config = dict(
    num_hidden_layers=9,
    hidden_size=512,
    num_attention_heads=8,
    num_key_value_heads=8,
    head_dim=64,
    intermediate_size=1792,
    vocab_size=16384,
    hidden_act='gelu',
    norm='rmsnorm',
    norm_place='pre',
    norm_eps=1e-06,
    positions='alibi',
    qk_norm=False,
    attn_scale=0.125,
    bias='all',
    tie_word_embeddings=True,
    parallel_block=False,
    init='trunc',
    init_std_qkv=0.0267,
    init_std_o=0.0,
    init_std_up=0.0267,
    init_std_down=0.0,
    optimizer='muon_variant',
    learning_rate=0.00727,
    lr_mult_qkv=0.7,
    beta1=0.95,
    lr_head=0.0038,
    warmup_steps=200,
    schedule='wsd',
    decay_fraction=0.624,
    decay_shape='cos',
    final_lr_fraction=0.0,
    batch_tokens=[32768, 65536, 131072],
    max_seq_len=512,
    doc_mask=False,
    train_tokens=870300000,
    max_steps=13055,
    dataset='wikipedia_en',
)
MLP neurons of a small language model. Each row is named by its layer, matrix (up: input weights) and neuron, and shows model dimensions 0-169. Each number is 128 + 24 x the weight over its row's rms, rounded and kept within 0 to 255. Numbers have three digits each.
A block is one neuron, or neurons of one layer that tend to fire together. After each block is what it responds to, as a language model described it from the Wikipedia text at the highest values.

L3.up309:140127112115142158180129111108102125115125120133091139127137145186130146109094123156173138137166103117126139086136145128148118191184121107108120126119163179127120133128145158139087128176153109117145120106127109133112130127133167156092119192121122134101078132126096134138128102120079125126102126125085103112121139131145104118127107122121165131106098120121088113123153147105153130104113137114128099129166135152109118141130128092096131126133144109129116131125121125114165111127145159100123118104106100135155126133
L3.up780:108145119136139127124130096146137081120168192162079161110131139123122131159098111166172102154106147105092104126084110129130104108101143090133106119116108125098146093118146140168134142131152146129113077140094137107105163138102139134085148153153138125112159119130117119101167130134172146144120127099145131154111144098127148155114113112119157123114113111151115067154170134145139123132126150160104126148105117179114098139041138161105110150110119118146147131126116080091123118138109164087141126127129114112148132118
L3.up787:142074138136135137126106104165133122170111142108135124104087155150130059106110106172135116120108079182134082159109129174109139122159143167144144151150110138092210148131179147107127190121109131095118100131158116109108141085083095121118124126136134118118085079119102161167114130132135128155151119170122140122135093117124131141095100113160137123123134118158117132130141125135124123160124103152120131133159129162136108120107126139125080136146122100128119123126109128129114162153117097106136152179165120131107130125
L3.up1426:134101098112116113169128121112128117115105135114127125117133122133113126104128130146138132150077135082097145131089129127102122097137119089106100130115122113131125144095151076121095138135167126090131125114139130102125149102139102124121109146172128115126139131088100144095105120157108177120139108121134113101120143156155054094096176125153157103150116100160151121138130160133158120124153119119100114127165112135107134117103105123109098180131158104125130148099138098108154116137099178124117166093110138112141140140
Responds to: Quantity words before nouns. Number words and quantifiers that open a counted noun phrase, such as two, three, several, all, many, various, often after one of or in.

L4.up1080:079172125135153128094119158082154119134114138146141152162158125121138073139206124130128135118123148135129078077104115146093147111126120106129127100143149110088157117115169140106189147112144160132127133157088140093131127170113116131123127148155151140090120087102167131116166172123128109132148129139154083161127168134171114135132135121142080121081133116181137140127145143152141141106113143134106147115088123111152116122112127122116139122123163120119157124121150103116138140129099157120137134140081133135076154124
Responds to: Word-opening prefix pieces. Opening word pieces like En, In, Con, en, j that begin longer words (Enable, Entering, Constitutional, rejoined, LeConte), plus sentence-initial In.

L3.up0:132084117131127157137112130145130117112095111127134136147134162106118136157149120142126089099149124116127113102108134110135141123129111123075148188124114157110136126120090150159167114129157149117147151145117108087112162118118145109129158173136143042093116113114123151132132127144127130069143117116118116121144118120090108125151096134141165129121112074129092090122091110108160146137141131142149115139137143092147091109099137064146126103131127099131132108136091159082115123100150156127162152136122133111120119094
L3.up126:138116060137146148090078132110118153118115139123126137117133146135117117143118132158133095151145113131156133105125137129137117090133099162121109160145128072094058140120110106139139085127127137143135121156133120097132143134112116121138123136096131111089109114100122113130116175144082122110102114176150124129166152122122103143124118127114122152130118139101136115100119103138137129087124129152144120084109116113128158116125096113103153149170165116139159113134131115135131091075144115091171162165103102117147127132
L3.up1406:136129104124108144123107154140108122183142143141100140179126176165138073122116110114120090146126144123144119133082114147115142130109111131127099144147106130099091110123128108144151114136137149132137123168099104143151136132121110119082170095127115107087134115078127108128120122162085116136114142118177125114148117127056105131126094112142146152139120086123141127093090149100154165142110117176136099130156118130127097093121114102079127131127134091140135104152116114103157095141105122138182108130093093153103098149
L3.up1651:122108130149118162146176132140116123136135130100112147100061144097125108142083135126154143138123160121096134133133134143123174106134161136110144145144134120133118171125161121140117122163122100138126136112141103122093124115132163132177123124102117101106126046101117124147111142149151156188093106139140081090154143135133135113156148136114129118184093086132081134122136115153151092123096138164141096109104153083137105130105120146150139124086095137117134155138105146133151130114104145135162117117161123118161127131
Responds to: Abstract noun endings. Final pieces of abstract or process nouns, often after "the" or in headings, such as restruct-uring, avail-ability, effic-acy, attendance.

L4.up973:149148165156134182135113120103154097114137136098139157130079149128140138145133190167104129144126127114147078141163142156106107125105111137101122110125117126150176149122096115098124152163151090135138101179123143160092088091146129103139091099156127115143112185130105142178130130110101126125107156095128153087104124132121102109146129106109122135149121152108146165099131196160088100115120154140119085141107168114130071156115154126147122104114139129087150116174112090146111145116117103145121124149148114134151120104
Responds to: Place-name endings. Final token of town, city or region names, often a word piece ending the name, after in/of and before a comma, e.g. Lüb-eck, Pasad-ena, B-aku.

L4.up12:100135094134105139142138160099155140181133128107142127134136130118133173159108104067141176134140130136164108119104104123135124104106134125108102108137152123118144123146177153137107110107102116098089097142161108175126134143113153059117124144138110148062133106091135110087154093096097151091177133133118140098125112139125118122142142112147105185141138171081140105122125155112129075142114141120157168142150118105152146134155167117132098152151119134112138155144116131117124110147130128154130117136145101156124181143
Responds to: Characterization framing words. Function words that open a description or judgment of someone or something, like "described X as", "emphasizing its/his", "contrasted him with", "due to its".

L3.up355:112077176184114098106088120118164130107127154116121123139108150166118121147137085093133112110129120157157116137084165087171157143136135133123083153059130126154118152146122109175135127135092151101150169141147130113132122157211116162069097146147136139126148112096133141150131147133152151150113102131103138118100105128130143144132167105172139164110124128121118160112111096145087118159117137129137149135136129108090055093140121087132173107162144144082170182106111151137118140125140185124151119127102104112152146174
L3.up700:130147127110111175126131103086163114082174132146101158113121122151127113128122127161134123146107178115135077130095107134133125168142120088112078110153186104113116181079119133124162110156124146080129118141183119075134108135139147111148140137168140125139129047128147161124118108108132097106138125152145112121131163109127100132087121123098087075113134157144162151129161137161155153143113111134101136145114157165154128080101103112121133123144134130109153132114095086150087135147128103143110144121121121116151106139
L3.up1215:086116139133134156106122125157115131110134160134116108082144146096139106115123135164116147099127154130131185102137118111088087107098115143110106146095104118139119127145129125164111133156143131145136139118066083116128163147125129131099102079118118126116111120127109173131143146141108093131097084055093156156099139128123095150151125056104172146095156101119087109095142127145130120130108123128138118123134137125122108165138115119149170097140099125137134139112121162135117099120128161102130141102119156136113112142
L3.up1722:077053138111123124135129152104154145157153154125143163073140151148113107099147142161129137139143098096122119115100121128136128117134101094111145164144095087096132128172084118103158120123116111098107145162153072098102141162149176163126116134141140101097131098145172174117134088132102126136144136113118086144141145096107142128107106129105135158119142086110164134166123143131145121152158131147135106187126114098099132118107147135125137107182171126103164112152127122135107128133130158132122112083132126146104146104
Responds to: Word-initial consonant fragments. Opening consonant pieces of words split into several tokens, such as bl in blamed/blank, F in Foo, R in Rigney, f in Unfortunately.

L3.up283:120141137111162155148110169146121164122114107109136100132117167202118104144154097179155100130120113100091104127123156113091132129126173136152103135101091128129129144086114141129211175149166165103138134082100141128139126137117172098145126105126136137116134089128141171130128080116123096098101103129151112138158145109149152137139097139089125103139135142140160168121149174155146113164114120150126154152120204150131083121120124142085157156100109131100113097180144117109120165098110112107123095154108187167137151106
L3.up996:152100140142138170111128133165146166166128144169115066111123136178128115062152097117117114168096091106118162125118129094127102175189100186134110121158124133139128145130094127138138168140122124131096175117121137108129142129082104135096154130103140135154140160139097131101127115138086063086137108162125117096126120072111143115098133088154103092111184116138155138099149143151110108183111139158137119147154145126090142133132098144129107121123105098112148126131108130136129131183096140137120156101137079145131092164
L3.up1225:118132119125133158118148131103128172137137094135160093142091141089113110145156114100134136122121091132158096130109139150136133110131161189167138118102140130130128157077078120137103107139148083107146139177126125152106162129137115139143121147147093123116087155149091135090119124094139094172143158096135076123118123147150077114170162085152151131150127087103090107115138126133169124107133115069149095112132161092116160152155131124173120137129164158146111096144140109144122164155150127095124145151146148127112115136
L3.up1253:152132114139099158127147101159071177115094186118111138154116151164118123150153102123144099113118118090154107111181129132117134121140122128133143170110169140126118106181100107157155134153142139093121143074147166111109115129168128140122121130156165147121111162144137094096157142104118127142133158104188116138140118076131139175153125137135105143106170115164093084133126144153123131149139112130182099130089154127073072132114110139147152157106133117146145094115132130140113111161101120155117102154109147146164180092
Responds to: Word-initial G/g pieces. Fires mainly on a lone G or g that begins a split word, as in gyres, gaps, Gándara, Gobbo, with weaker hits on two, own, same.

L6.up57:114129162115135065131087099139149099123119142140113165177135142119125119162133118146113104172162140149124070071140146104105102111143143121159106104103098137187108115167166142110090166146126159175111123106179152137134132102114106104159115142114118126158119103115076133107107090165111127107129086129139157108096104140133102107158125152129120108075169152110150136134105120122125125116122116180132129122145089085169128141125137171117125160115115136122132123163147136122148122162115120126159157138130111087099141095
L6.up259:156144142165132120122126079155141152156152134119110113127116160170115142153129131162143173129170081144152076106130119148108117121131118119099082100115083119161119154099114141162112138138171138141092100142094168104120105063130125115171127136127099101133177126129114126103129112105147136118157094140130148125096103115120106103084111135137093101095118141101142142136127128133108161138124130080120159104057101134136112140159099128119148080162110130102106156090110117074093094134165119148098131104153143095125138126
L6.up721:110153130177109104143149160145160072121137107136133130130122169141121110090181143206135086137100147148110066148170092126123113118123123139136132124120135140160144153128163149144074161134127144121117145129123103139132118150170141128184115130111110115110140070158162097103116113130180121132139124148143128128125131105140145118156137077128116132094136163124171089126123129100109135148128124120089172118151157131158133128153125118117098163127132122118146122117116135091114100151124137155111160122104094182127183136
L6.up1561:141089156134108132162117143115134123137170119125113137118127145167103113141131166172165139125102136157128121110185080149103120116114128131140107170125102117138113134156198133123105116102085114130124098126092155118111130099114092123160112089131162165135108172113143131135077130123143139097100097108118125093166098136117149111131144109122097133112151163126136108150153118110144126131143121141161121147106132135109157173132124114106137112188116155124132144101097138111116086122162163141130110119153148117105128101
Responds to: Verb objects before to. Final token of a direct object right after a transitive verb, typically followed by to or into, e.g. guided the Merlins, moved the family, ask me.

L6.up193:122124103109140116163165097126145108140083154107106140162102092120134123124122124115123109108124121115178120103130094116119120106118152111107135127117094122067121138121113163137148107108125141167114164124113107136146163129144127127152125114123152083150130135136164118124150164173121124100109135142126101125135123100149123123173077058154075088116160088098143153141138132077119111097187111096128114141124162105165123128120113131114106140101165173143150123147162123116179106140153103105152098121137151145137100115
L6.up367:119121084132155137129142157106122121125176109132163164104060121109108105084099076115124124131132134142110161117164150162137128107163163134114109145160083154127139122106163127122159091159174122145123094111122136144134113109133122118123109140148093130149123121131102168143140081153143081125173150158123137131126123124154116107165133165135127114101126179104116094108114137117116111109124152123119100136121103155155081142110131104094116156127150134120153156127097101111103116118124117111144130124138149131172120108
L6.up1435:092163123122133137122114139135122131120146134126128162103132138131127135090116112113074097074170122110153134114126166136121143134126121139173109126114142134200111153127115117151138125166161125096106134142150132120161151110128084150120128088141158109108131103101102091118124140146166122148156149153099136095185113103114137109152131152084123119104097158125144123138118129122105131166089158076179103144168107144159116092152106120121140107177174085098150171134127120106174088157118130127125130132110164112143150107
L6.up1514:136134124158141123149102130075107122147114117121133120088144110121139094138113118155157100125115114111154176126138119153097145119119105122095116177129137153172129124143098176145119142122153100127125181161102142109098109137094141131106121112126108151119147109152113134076161149144143117129170148129160098104159126098090108164122112103110135114133149142113147094158139101162131115138154100106098165124176068169078083143118111107112155147134126154105113098127127135133092124164113123149139131144105134150143149091
Responds to: Words before a head noun. Words that open a noun phrase or take an object, such as superlatives and quantifiers after "one of the" (best, few, last, only) and transitive verbs (address, enhance, hinder).

L3.up172:141143066131129120123112124104116142167206134178146147131160133136118102152134124083098136099154142124119131119137147212133115099133131130172120108127137146113116116138126104146139110128153128100087119124139167109140151149146115158124130126150147114133146132101164165154125133084117120124127129105120099135109100103121126131132148097166156154111125122160162097137130120110096098189097116106117140118133130136120139127114165167133148125110127094142136134145138114134113140136116141133111171106127159148124130140
L3.up689:107146108114090106112141103097131120155199125148123156125137160131140115152097132106179158158140118127109140129152143155147151118080115118205093127141055075103170125100194152091137166117120105135127135134086121157114134137118107118122151123157128099123141120141139139139125120128122202087122135132138093129169123152110089083119114106120153154138136148131133106147166130106109131146121155149126136150089135130113164149093130126119113141157103104150120099169130142121128124098129131111149120125111107164071190100
L3.up966:142113119117113104110115104108142119162173078118132162126096147125123166139128108099147132130108138103088126105149126151126124109150112091143128113102124186088107114109153145157114155133121128165159106148105175152138153168126118132114126131127110121114119088116152112078133144116085132120144095168152172137124144157143158116144105086112121135090120114131119139153147128121097134125115137091072109162144168142125133097131151148109117173126170154184186167143120178107172152088091142153162128139108154120101094105
L3.up1223:121121086095127135170131129100127116141160124163145133065129167120119129137107122118138104175144116105140159124164103167097125117089164131115146133112058101151127145124173128077148158112120115137141105136185150122138139177121135118084121104157113132117149123132156113103093159178132118133132123099105157096186132083121107131133119131116109109108120128169128151139143136141138104077124115137108139103150095125145157090130091132143080143106119115148114156179103127117118128073169152122105094146166137186146150087
Responds to: Clause-introducing verbs and links. Fires on words that open a following clause or purpose: reporting verbs before "that" (stated, noted, arguing), infinitive "to" after intend/tried/wanted, and modals such as would.

L6.up222:150116128132136131151126161094114138120119139124126111164125123125105101119102116133098107156123162091167134153122094116097106170135133110120107106102145148078109170150144174155134108115147112102125134109122148110133131140165119132112106126127153127182114120142113114187134141140144133149136102155162110105172171142122109105148129120147098118113125121136112132128156146081152114144124132154139119150132154129112125101114178098155143097089080143140110099119122146140142122127147164094138106136135172121105144113
L6.up495:115086099151132124123150135117121083117142107153121106173095088149104104125120153122136101077161129094126156093140134129146159105158085134122114128133127125127147126138137143128140128150176152189122125155117172100111139107138133092120092148118153105137122140134163155122138079121093116114150093119084139163162124081118143148132150100122106187141101127113148161107144134151099143136116132103151141120131142125141115069114147154139156144145141097090131141152178146132150135178146124126167117180138102118160132100
L6.up939:137078153114122131093114152100070094116160128156109150167145139161164110136102129168114120120136124109134137135139112154107103175113116114126121130114107113174125141112157131151106093113144139144112166136095128074119124116104106128076100070072134133104088090138107151104118079149140120124112137132130101130148144122115126110145128105164100162133092124105097137131140114131124154160107128159128165102120150121169087107139145138117101152105119102132134086120119137134152143124148139110176141184116069156105125121
L6.up1426:158084078148164141192150168107116130107128100092109164121120168116103120141147125123147148119100114082138133135100127145142104103094143098116139085119092109142127113119118118149143109119117147151118109128100127091122120098112149117131094151126134133091153098123135155145135130148122119124104158155155122114187132082113065077151132104199122169136171126114123086140138109148118114109126166135107107145155117141127143116180116133176154123085133120110114120137142111129094151119102159122146137139108123152134115147
Responds to: Word stem pieces. Word stems or middle pieces inside longer words, just before a suffix such as -ing, -ed or -ive, e.g. resp-ect, execut-ing, co-hes-ive.

L6.up992:121097108143112118124170119131145096179141191129110129133143136087128114137160137159118150144156121154095181106157137172162143144106159149135089124181127137149093137113127134096113118153117141121168112113109159115097128127103127091147114126122138050116119096119140184117152114139137156115146127115138119094100122117153130076152093154143100116097147100131132156133122142140122166135125139108138110087143122154079166140132064120129124149122114148108151120123117164081129148146139133100127116183098144134138111121
L6.up1346:166144141097102162170141139153141116133132126162151161161148081110097105112136138153122169142132109145118145159149178118140116135131125150129119112113113127131112165119159150120110102104138099082112124114117149117131130090141151142113125128142128122127115123108157104124157109118174110131097123125086141118110139137156134140168149129089129129075114151130124132136142124141129134145078142134131130126099119141122146121102107146119143134120108165096144114158120141117130063126128093122092128095139151176149176135
L6.up1674:108129140136122146140147178128116122129148133148098140128092126132120144120095136122144127112142087182112088135173075139164137127142158091173114145080145102105087183163140174134116125141129107097153134123139146109077141166128130124105103102089147157125146127132165117148108156119143162128124158096137113144118110140139158118090121136143120150100124155078118153116137131139118118116124128098090163132143095187121108146169085107159124121168115158102122120162098138134097130124120111144115152165124150138131129117
L6.up1767:115126128127149115115129127158128120112146153130141151182132098128138144096184128154094108132138146124126134118147123130106123131117119143148112136161137149117127162120198158119153159153091144111077138151103123159139149131142111129126087167161171103135166132134143112142130104122118123124082095125086141137133125125093101121172147132096110140109121094106157143152115129152084125149119128145124115139111087167104169106136111137100135147088148132130141125121149156106101149157141099117191117143111084101159150076
Responds to: Clause-complement predicates. Fires on verbs, adjectives and nouns that take a following that- or to-clause, such as understood, unclear, determined, stated, due.

L3.up67:122112152122167135106138108103107117106141110081110139167079134124125120094201121126120142152097100121176139095105116144150128119058152158122158124127126091104131176171106148103121129123095131160137108133157126189107158129110140160127148146121111157122111131131127118121135104111156129106103127132126104157122110145116146116051146116144116134135124139130181157117125098117092158132144110150134123172125159101092127144179142130136116108141130138139153096121145181125122094135168111099110131129132103123155146108
L3.up828:111152119143145138117126147166161157113106106144113128174170156138153102138103077150095148131122122108150125120122132133171138127096119095130184121121100170128146172071187120120105100070126136095082097064089135108152112115111179078160132095141143199145174130106133146078168151112164135168140117121097145142177124111131104104130120108098123109120149137178143112154123103117155154117094136127107139139093142111064081164153155178142128124118119135127141109131136097084120129110106177108118147136075164145160073085
L3.up1289:111105157113142144116123115125133123103180076174122191118127147155168081118161100089132176160137125115167125133159112164139103142141144118100113125132112150119144159141180137125128150117169143129081116124154100137100145168091149108106101099116088126111128131127113141097109080098179091147147143113093131156130106134145143129112129134092112098122116143088105176119097118109159144116153122156093125175063121142109110137109154146124123099150168174122146151137140146102115099124135109136137108087109140160137079144
L3.up1320:104160133150099114134162118130119126100148144118159144133138157141128106166134114181120106115137120112162134102144110141166091133110133108117155135150090157119165097087128140154115125138113118139149121099128142133099140133094125123101135118108145107085131099117112161080137084097165135136140129161127139105137123124147120160115153124149107137136091134161146149119109128127154112133159123120104109110159130113114123120157115128139124092153138133152177172118109112173115118129153154148147118147108129143184120112
Responds to: Nouns for groups of people. Plural nouns naming groups of people or human collectives, often after "the", such as members, players, citizens, students, fans, team.

L6.up89:132148112127131134116120133134105119143107132170145204125118132144150151135137166092148133131117127166142149125127146079130165120151093151123174142118116118116091111164134145125121126086136157113139152107079139125086156102128123108110113149101145160134122135147121125107096090169167111134074175132105156087098087149097134125115091144147104119121136128134155163132150159108119131091148107127148115104124150135116149071110117149132113152148142096126118177092097125106093123136131141123119124151112106098123142123
L6.up312:112123108128165091133132153102120137135164142117153115157120142131109138112144147109167145128111096108135121084139126118130147133112101151123141125140140132110152128134108165137168147123114108108092109107105130122137131139129128102129111188087156135112135186147107155125141098106151105092125116158109110118137135128125183113124117065119131156135131132151125167148138113135123137112124133098106052089160146197125112115117128154128136158111119085098129113163105108120103155147089123111137142152172121110120132114
L6.up470:145127145175117131134175101118172137173109086116092127132165138135100183140092092151137123121174127150114070161121124160095096117156112070100152145150162113120150119154123113139135131147083110103118143103122139139138133102139116124110105167124135140114133128147121089108135119080167133153097185155127132184156068150183113122133142141135119123139109119129093133115153116111068114157143159127093143187151134139141153134088095103163142139130154116118143130130113083145132116114160119117168113123154111129155133081
L6.up737:145134124126166100109130133126125101157087142123098149101117112153137146142129125119150145087116157128137118144086131155095126097178128147104128172105122154157116121085143125151162165150124100169132108128140097186124142131167127101131148134127139077113124107134098157146147112179157157128134128129081097174109130148125135131125163078117092144112107090138126154144146100160133135111092136080151082144107114103097150124135105114172144140111142100084101153127103092099110116140093087112138118152126144094084126134
Responds to: Incomplete first word pieces. The first fragment of a word split into pieces, mostly place names and personal names, such as Craig(logy), Ed(eirnion), Ab(ellar), also common words like g(argoyles).

L4.up217:110163096127137156135115121147083092166126167136119111078134102143137112142139124130160134158129103117139145094123170175126107132136109128133144101137135171158138154116122102115136123108142134128081094129113158118133110155130110116187131145169170145111136096166148159133129159129123108091128123126098125116132175084139150118094125129124127120088128072072149138095134143093090113130130147116171181116100152085151141135172152127125150100101139131117118098132142124065126126126143148063131162131106171145134125107
Responds to: Speech and cognition verbs. Verbs and nouns of saying, thinking or deciding that open a reported clause, often right after the subject, such as said, stated, thought, decision.

L4.up1250:125094115132114131115169149087123100147074116162148153124137188140144103073106126111201118145126128091125145072131076158115117152111178131121094159139132143127130143138167141108136078122137174126117113121157114109153120093141095111145127148201147150115142114091129097150147117103104074129148116130154139144128130076110115110111115126150109110139121113121149114140104121161089122106111141117144118132140138125165108110128130152168135116133099125150081129119163140138134121141130139143149135168108105152163128130
Responds to: Mid-word root fragments. Short interior word-piece fragments, usually the root inside a longer word split into pieces, as in appre-ci-ated, recon-stru-cted, Inter-pret-ation, and name parts like Ran-je-et.

L3.up1094:102074143134145089127154144134110079158165131106145127142130116168126118090124141150146111107109144124164147103151130128143128118157096112151098128159126143177098153107117123110120144146103100143153099101113138161166132149126100126131124153111087120097118110154131101185140143133153099116115097143141130137145101124146088135072147126109089123152167127154126108163095169124127101088135133095145129152127125150159130118137127107139117145143106144059113071153117102122143134141146173074123144167124107135137097086
L3.up1193:111124126112137106077177124114109120152100163099121119167143109125075090112105145114154101160125121109134130114145142153136106077148141154107122156166177089148118169148100144096146126099146146157127124104095142102134110170107150113186128144115145200147131079102147129110124135137127163170111123108108117107160100153168125101134109094132089103107108156139106140143117154158143121110150140117135075098155151192152129151126102135124149081126121144154108107148086105164127148119113121171107123142156140162092082146
L3.up1486:133143103101120152154124148130144106151157110156135132186132119125134154130079163158104106171147106111114167094139136159104121162146149127144157113100146103132112172119110128173122162153117143133151130141098153173127168190134118138143102129131140163096105109118131093097160133111066108165112138110163152081110126177145119112095168129124155085148155155123138148116127130163104108106131108106136180136127119147130118094139129129091124094096102199131152130133137115146126226093149108129129140157111121143128143100
L3.up1622:132109137180127108122151132136096143117104124132124106137091109132138147182106127155141168157113099133119139123126124107133125108174167135088125115154114125133135093177139114164115165119153155134153120138061073111137179108126141061130134133143121161129139098118129083119137143126119104187160127151168110136165126157160133123099125133152088122113110146120107084126073131140124164126163134124124116120147132167093148141096095117116151066116138110124145087088111107100099132135131131112129131137136102100114163145
Responds to: Preposition "in" phrases. The preposition in (occasionally into) starting a time or place phrase after a comma, verb or sentence start, e.g. ", in Norfolk", "released in 2007", "In June 2015".

L6.up128:159149157151153144164076158111140126152122130105153150106124158109115148130111137101108139107144142159120094137114162104124142152131157097107106119100111109151108119108125140147153085168127142129138134116146102107106092123107144144112099174135082119141143161159126135110154095112089140075079129085210144139094113126104126110146104143157127168132126119141116136107183100137091138126151140131155116122133104112141131146147154111183170137121170111107126085146115109158126109122123121119153111108157150137128122109
L6.up247:138127130128139149131130133122152131168165111138082141111121150153119146124117148095135143133100113128130088125148119131116143108124134117139108112155149144141148070138147167135122145119136131113159143120119165135146136107145124128153113147168153110152191126118128132124089127132082091104163124113147141155119079167151121100122151132119124102123121090127173158131143156148148092143122129145116109158138161121161092130117147116141110129066125141102155147125108135139176126097132119116091142107135084136105120143
L6.up267:189076140138121134199113130071128125127105167103108109147179112136159124111098137097143143092159126135118110083109155131107128123118136177148139169103086135127149124112086156089127115161126117122174125136078127108140115079078141148123143150128164171083181133089114122111128105129114123077162110128121126122078131131145143135103106118188136138120111139100161114092099084116098114129170125147110097154115101124130120186101143093114136126095165138080098132072100135127157124167133097135099152146173149180125162075
L6.up1335:158101156127149137139120163140148079121148189158066124161117128129143117104113113122094155101104121123098082158143125081116141129113137146132117142126124115136154163086099093130084091130110101132152138173106119145144132090121148102148125116154109153105152113122117148140126134112131156073104108105100144124101119105128114127131138144154151117125180130124139085085127139149154127116135093117135099159083137106142125150141133112090151123176154123138094092134126162110089122099075171098113147140159142155093092114
Responds to: Proper-name pieces. Later pieces or first words of proper names, mostly US town names before a state (Or-well, Fair-field, Fre-mont), also personal names (Richard, Edward, Smith).

L4.up72:156108152120150134174134107168136142145113150082121109162114146184149157130136155099153102093135132114111146108134106131121135106145132071084133162134098155144145132159122137126116141135137097200120136141108114116119125101156149117157117124114112165130139115128097102097130120150106108119110158153105173127116141155112098136129107092086147127101082111079089160128141137111119126122122119132108094134111177130125138096134100119148157141113127105101117103138125129147156081133105119132152134159141080110125112098
Responds to: Name-internal word pieces. Non-final pieces inside rare proper names of people and places, as in All-red, B-ally-mena, G-ies-sen, Craig-logy, and occasionally ordinary words like sk-idd-ed.

L6.up303:115144112137130178128101108123149144146086133139157116116090137102108135157077093150131166120082093153153158096129145136123114151091130131175139117117162166161147142162123154120143132162109106115101117150148080156149123114139137107130116161143106139103130092121107121119109180134130166127165112110151100139138153136144056096126140095149172166149100194135101124079146125127148112108078154138119117123105090120093115133117147119125098115151137138072163148128112137140164110141154131132078100125148106145146100116
L6.up774:155126146168088170131157087131147075129152110115152129167112152157185168112102124115140108113104114163132105080125124101111118132139108113101142131124107135117149064148176154168122116158118141149125077153165152106097186143131162087122124159121097158126119139111110113135155123127159145136140179095098159077104160126134111125095181127120128137126148117100116135091113118160125165125135081158132120170106069059085133142127111123128107109135130146103134120142127134144157160132157095110167142138171103145108099113
L6.up787:099104111163106118128115126113127102114140174147102113127119138111127136102118133110147129113143138140123119126131119155108125138150094127185148162060073182160069139131105152128140122155156102137160124135178089094143083126102132126116117108098087166135141110099100083122137105083098148104126166117146120103092124099114109127177135110125088154153174138106115136099138127141104143149118158143154139130064115088116112125146143121059079140104120164118159128158115130115131178115169128118159108143155115135170123139
L6.up1550:110158128119118157122172115150143169160131154156110140168121133179093115156078133148093136135145156111102096125151123094086178136123167103130111131125159132140116108154134186140141152135109131122105119079124094142093158110136132139088128140151083157131131058124114118107120125109124152154112124145127132146115165122133127078138138159116106178107120128185109082103121117146133106101152098185095126182098138112072072172188137115083133163145140135121149107146106149137169177160119115131106106164134103128191171140
Responds to: Degree words before adjectives. Degree words and slots just before an expected adjective, like more, most, very, "-ably", and commas between stacked adjectives ("a lively, unrepetitive").

L3.up1075:109134128128109116114163152096143136114107117130149143104072140140123121110118140095165113133126090101081129160128094155131125160078115136111122139130106115145113100157155129164198120092119107132082109166155140117153135084090148136112116137142119123110170134127157119119106157089147123081127103124157127130078065140139147088128098106138142173092104117181111167078128104105140141135117074104133103098151120147159135138106113091131118127129116076114129131091123106091157141107124140149180130133153107126121095154
L3.up1105:125102123115134106160134127108095129151119124147138116112090143113154099110080106113132141154056099135116110122148082119138100165124152133115108123112176143106148122165213162175160126106119106139089085113148114129170125101095147149145121114143122131118186108161131135119102111109188156106142108121136146161099092128157141155142127135122120145127134147143138146073151090135139120132119115110100134153086101106134147150107113111158110130129128113145109143121092126131125089149146142128169101112136120126148139161
L3.up1285:144082085109108124157120150168054137132155176121143127126116144144130183138105133099176118153126151063146160122129128141136086112127104156094111116147151129128141154115122096148152117174098114150106087123122176120093171111119159137110099125126139110088132117179149115117128150103111155144144139118108139119094093099133153086153083124137135135171117133139122145099082131148136092115076100118131135117143078129149151107153086071160118120093135086154123123068141101115141125133104103106169125108153105147149107129
L3.up1479:148102123104177062136161164133115117157136087094102128121115154152135152139076130147138143139143115141147108129110151165111146134150154117120151139115099118183169101177124188159123120155146139140089080167086100147140135078158132128172113118152140125156205106176123109113137146121152100088105126097098117125104103145137100114144125097168171148142128136150142155143131129145072096136102125142127151167166129098135116098109120147165144089130153167122134140099111092130150152107139151126133172126141139145114099124
Responds to: Personal surnames. Surnames or their first piece right after a first name or initial, e.g. Matt Smith, Roy Jen(kins), Nathan Johnson, in lists and prose.

L4.up1180:135110086127102135118118130104153105150087114094114161067133103124192138149122093143164102157135086130116139092158119108091148107122127103124148150181115142146140116168104149101121132153148105136144157132139102100096133163113100090128128134132097158098095175162134143100150137158129102135172117113144160129089081128115130155126148102091120123169132142114144120082175145122148149133160168146098126119155104167102107136093117121128130168162144137096158145115120150123161146157126082114112148123144096104136123079
Responds to: Plural quantifiers and numbers. Quantity words before a plural noun or "of", such as many, several, three, numerous, certain, and digits in counts like "Thousands of".